MLP neurons of a small language model. Each row is named by its layer, matrix (gate and up: input weights; down: output weights) and neuron, and shows model dimensions 368-495. Each number is 128 + 24 x the weight over its row's rms, rounded and kept within 0 to 255. Numbers have three digits each. A neuron's up and down rows have the sign that makes its largest values positive.
After each neuron's rows, "raises" lists the tokens whose logits its output raises most directly, leaving later layers aside.

L3.gate292:136111110128113085114145116131147106168105108194154109140086160136133115114140137152126116118093110109077106153137126136182091159124133154118155136113127117123135131123095102150100113126137162106109148130126083119134141151136101134121156118097139110151169124139134105049109143121100125141137142164114113144132125123167095153115143167128098131090145129154108103140105170112103122131147
L3.up292:172114127102096117125071115114115136147131131132126149133120137130132113153105118129138150117138128149172134178106123108165147125195106112100134114084147124152101170142112133117109134167108116150110136137151101139147130141094135109128129110099092097142098162129103146120113141164167101132157101134165131157190121115094114165137116127126149127132117097143122139114084152108108144120182
L3.down292:182093119162146100144183108101131152153126101124138127158099143109121126103110086135129158128122147139142158171134160128118108134112135080121133160138099103114105134043126119136146139175105139148124175105090128173086123155140098128105135123150089140109124143159137101120137129141124099144151101149165127103137113158142113136149175148162122099130103134102104140104142137091143144146126
raises: "nia", "n,", "ter,", "ft", "ley"

L3.gate1822:098154101111138113097128107194118125123135147123179112121117149139112121132108131152111098167118101111125082127143141118143184160074086133132138151142125114117139142084122135104105103134195139174123106111125142109142135097148146120149146146147127134136105154158167121148120105128119103138113129112113165125120120157121145139124115109128120130124133117157109125144130168137160125091174
L3.up1822:139109155126119118112156099178135132108137137123135116105125145153099142134086100104131106166098080148148114182081175137093106122115169180167125117161136100101160114106138110118142163039146098137113133106146172085109096146125102147130141130146097172144146189103127103121149159160122166067148140116116091145086154101148137121149162165156145136133140104104094110095113169114097131123113
L3.down1822:128085129114104123135147115143167110129128179143193144131090116146137094104110085099064164130129153155091140078124106074068140106094121124155147126140116105137117135146147077101080171139122114114120122146130138150126157092123144120107142107133121121150090118102089115111092138173101136076122197098126124148149162108150140154141158145112139162132104167120101141150130136110137163143109
raises: "ine", "ine,", "ine.", "als", "al"

L3.gate1567:096124096125120104085153093135108150193103138119141101153139074111145122094138140159150132180145114115144095129106158125126067094137123103127136147095131184156116132112184124129146150136138080156131084100131155110130133119171070160151140111099129112106103112093126104153104149119131136132134141141149132105162109107132112157130144170130137140173163142139139094082171119147123073100138
L3.up1567:137148142112100171177111123116131134171155104124085143168124118130123150080109140129158128157109120144124091136136089156118129132108076115094166119157078110122179146160138143123105104118124166130081125126122093119160131145180092166204119142089102152151132124141157110126115112120136122123095101133140138147115119100143122078169110160114141120127126108149102137105122128095092131105167
L3.down1567:088142142123110140143137139137163128119165112103081161139102142113117146125084119131174152093133151141146162138125106137126135122135112165130176093123128060109176114130116160171089123115141131154126140135122080118164119072175100119114176132130105148112126147144148142115131139106079135102133098129155125111127156158073109141138142146123133171114130142136110128126086109134161162133150
raises: "e", "on.", "on", "e's", "e."

L3.gate432:105144111112122151090141099119161090090118146132171143116134117172176140126130130125109130152127131120148162125122104119112117131106132175074142124098129189124105125113112113111098149146097146142173073126126099163162114123169099114123111164104137126137159123156164130138132132125138137135157088104136196144137144104143155127087139159148119115111130131153131137114135107127117107115120
L3.up432:115156099140124134136133133107150115145118107117181127102086116166173133095125140104143145121090094160157122127136152097114167198173128132109075101161157169105141144151115117137143135152120129100147112103137156097127114090121122152168111114098161080148114107147139124093118081131180114181161098120068113158139132129096100115145138155109107129139149117132156123128136133151104140125141
L3.down432:107140130098151099126115143111121144134123103115108148121129132098153119119101109117125149117102103124134104098107100125147098115142115190151113109113133116107133139143106146102108137099134137168096107125120105167137167078109145177141134123116164133145109110153166115145094133146127150128122143146111113117120135074091113117152133152128170140144122070136110167153142111097139152139133
raises: "led", "le", "le,", "ler", "leton"

L3.gate2282:152129113137142099112122116121121140134084108132170098103136140142105114112162157098111137141152154123169148142137137093130157147130150105135173158060117138188149139125119089104102148092156158148170101086141103163173167137175106107143134146123084130151113118090145140151100118127160129121108174141142163091131103114094112110106140110145113140143137118135122101177159149138188121116135
L3.up2282:116134088090135093111082139124095140147173132142103116100134150120160123145085111158164108144142118118126127148111144146148129115145155152133142195152127142074161146113142111105129148126164141134097150167137119154085160092093112138177119144172159141129148109128165153151137124113114112110120097128163111119161111138106145118107150115121117132174118155131137188116133142131134114181185
L3.down2282:120121148109150158107163067098195079142144094112087103134160135119118135153162130140150142112097061128153068104131114137107097176144086140143122149123100088147126130129080123098100172103083133112132094077108131154140118110145104123134124159167127120145137150115129090143092142127129177102125107131161114110127103100150123142144164090093137098141155117145132146139101154144126134114141
raises: "ening", " note", "ened", "ens", "en"

L3.gate1952:134147131151158143135112156136122112144123076121112106128107162094144146110138126134137126107168179146155139130129105153099097066125114120164148148148146118126109184134120097106105099156116104131106148109103136127118120177094146150108140139111120114083156094120114137118112098132171137150138125146131111163082121122128111137141128169150115134141107164098136110123135136161168155152120
L3.up1952:135147121134160109127115146138104081159116124106142112097156184097136140134160134128093124129164160122171132141118094172116100096115103122156159158142110105120085174110143100109125112174107116138145133122093145137130099176148132154128150128145125107114156118137135122078128118119151120108112162170145151166102137086123090133131142185116113146115107196103151122150119144126145145143126
L3.down1952:139144127106106151129130129103150188115131164122128118167133100147126116143124126103143122154079124109092125122155166085137147163095136138112102099102151153154161097132130161113137139078129133109124143137182109138132163098114120088110095141125138140148108154112116137163133139125112128111115099098117094090189132143131135155117098055104140121138166080191128131114134136123100112115110
raises: ")", "),", "s)", ");", ")\""

L3.gate982:113127122115140124112098126147129118165136156122138102113172139125087125170120114100145143141126147109106125125123115110129132149140138140140143128154158123140148156165156101076124147169100112137136128125139158148129101107154112133157114122143101129122138111118133122160140100123124092109125137147118176111144095111085107123160139124105124124114171165157111081103107145099121140128128
L3.up982:147112163128157067172137140115104122116105119137169181129156155148145108125126145136151132111105147140142143132079100113114130141149137153136124112162113113125149109107150113098127161101109120092075135101175148131165110110101148097152137166083097138091166112113120147108138103131119094141150129138122123128120119129171180110135133145120120107108117136104142077092159126134099131162119
L3.down982:138118126123064142140143065160099145135128118106122162139131136125117124087115162146081126130120168147132174175114149158130093107131162149182123109101078094170100129125125102119098165120103128063134093143153151141137122142125103144157135118105129149086125105112103128113112109132149142076121101113129122168137126133136167117141102140149104140133089154130128155115132172105147125143142
raises: "aid", "ink", "elf", "l", "ges"

L3.gate2239:164143159130119115141124153148123159166125138124127108076155136127135131131134126132159113099131088101098137145124152113144163131131119158120134116122139139159162123136147146179078139135140091157079143123131124068130116072144108118150126141153102109106120115116131115162129122192127165127110111125176158129143128158133107132116133167139078111150117087117160127129141151107116093160098
L3.up2239:146092147128159131100101130090148159114148128132144084142141117175130098133116135128142149150157147132139142088149111135119143146095145113179176129129147139106108109087138154151152115165133097132173159116122126131171133129099145095134144166102134161112123122111165165130098133112138124140134091105161169171106106135179096142096122112123183070148127121145121136119149117118117114119146
L3.down2239:130103142105141129112147137108126123157107137070142111119142136129098100136155154108156123140142115172132158113161125143134131127085156155140129128080161152130085134147123208160145100183155085097113105138129128096101135118145145117145132123129148113114122144114159167103145087116109134140089145126100178133134116131114135081145150130089086106124101083089125166165118194123116114117125
raises: "rated", "ral", "ration", "rol", "rant"

L3.gate1008:156155089122177134109070141151095120136166157115149120083097157106105129146136150126140098145113106125128144130169108159133143175165093142116142115145146130098132103079153108142139165105156130175087138106109118111129105124118136122150136147101110148121146104119087162126116111166086124127134114147148100133149151167124152115112119119159109161137121117109162148091113128097123125109143
L3.up1008:106110117099073154126108136087114141148135149102157123124139129117126126095105112122167125161138146153148112118155135144102082143124144121126139090128111101155073174145085094106071132136135159183174121104089144102144134189125148194140137082145136150108128122118123156116084086106132151092136147163130146168151133153130114174166141097136116134104161134140090183110142116111111146158128
L3.down1008:103142134125130143132091107101128148151125128127128082110124129068138116091121170123174160140112137112125090157130101137115124119160122116122140117160112141131065153111119144134165134126155149138153137145110122129096139150112131158134172146094116120118159092101144181129122149169166121133130126128130133130138150167158092128157182094134121097162116166113125135113130150121158096136138
raises: "rac", "rast", "ras", "rap", "ai"

L3.gate534:080102121111098110126114139137121107140088132162154096062117070132113169121146073089137140126094142112161167093139122110099133157113104145131132163157144146139123158166127122098071134144110106087144123105116156136118109158119112076121143164134149150100132115119132128115130142126165104089157180168120100124171165116121106119138129152129131127126131120139112131103180112124151076108190
L3.up534:138139107142091120091089108117156108102124138129128100122127094099137118116121143135173147142149135123131122193118096113112109130170148195112101124138122152132130098088103165181067144098114142153076157122166122145168109118102139126141123081147114117179140128136138126123140156099182142126125134149096146152178144121138117143138141161133116111159142188127102132136113142105104111142159
L3.down534:122097105104121131105132103112145123110101119154150118137080134151094121098075140110149141118135131118103126176117104092088135139127144092157143147133139142158125126117130109073089144110129142135108149137127096071115082131119118116130143107127141120149140175087136110121189129140153123157147148163117157114184139111111114105150157115106109126096141114172153137168117148150124175115127
raises: "pe", "led", "ling", "le", "per"

L3.gate1515:146132123127076127145150138117127128107143153131108132083136122164131095137151136123140123141137131109120163162141168139098126155098144125094093093123146086145156149154109132107118146134171156120123078131142164167121113141135096088162130095123108117114105097149145159155141125081131173086101096130156130136131153144118133126140088143181108141138141116135140137099089137136117106123150
L3.up1515:131150122113109118090152151085116139126104132141153106129108116133134130157145122090106135153117143153104115143128153099093127135140106118074097137115142060116130083132123115103129150167137134169190125132114159153096131145150103115129124106095125117097142100113113124154116128128130144118127088113122139132123132149100142137142135138130106163108118132173154140076128153109117150109161
L3.down1515:142152160134121133104141127137112154147131172136135112154120106134116127189115131095150107115135164159160127083127174121118121117140146142116105106136140114118147123151122109141131156104151172136141137127107131106159116161127146126087152124136136101160143150097141128166112122154113108135108117109136148116127115142153132189116134152115110107127162135143121159098099146115097117067147
raises: "ested", "get", "um", "ced", "d"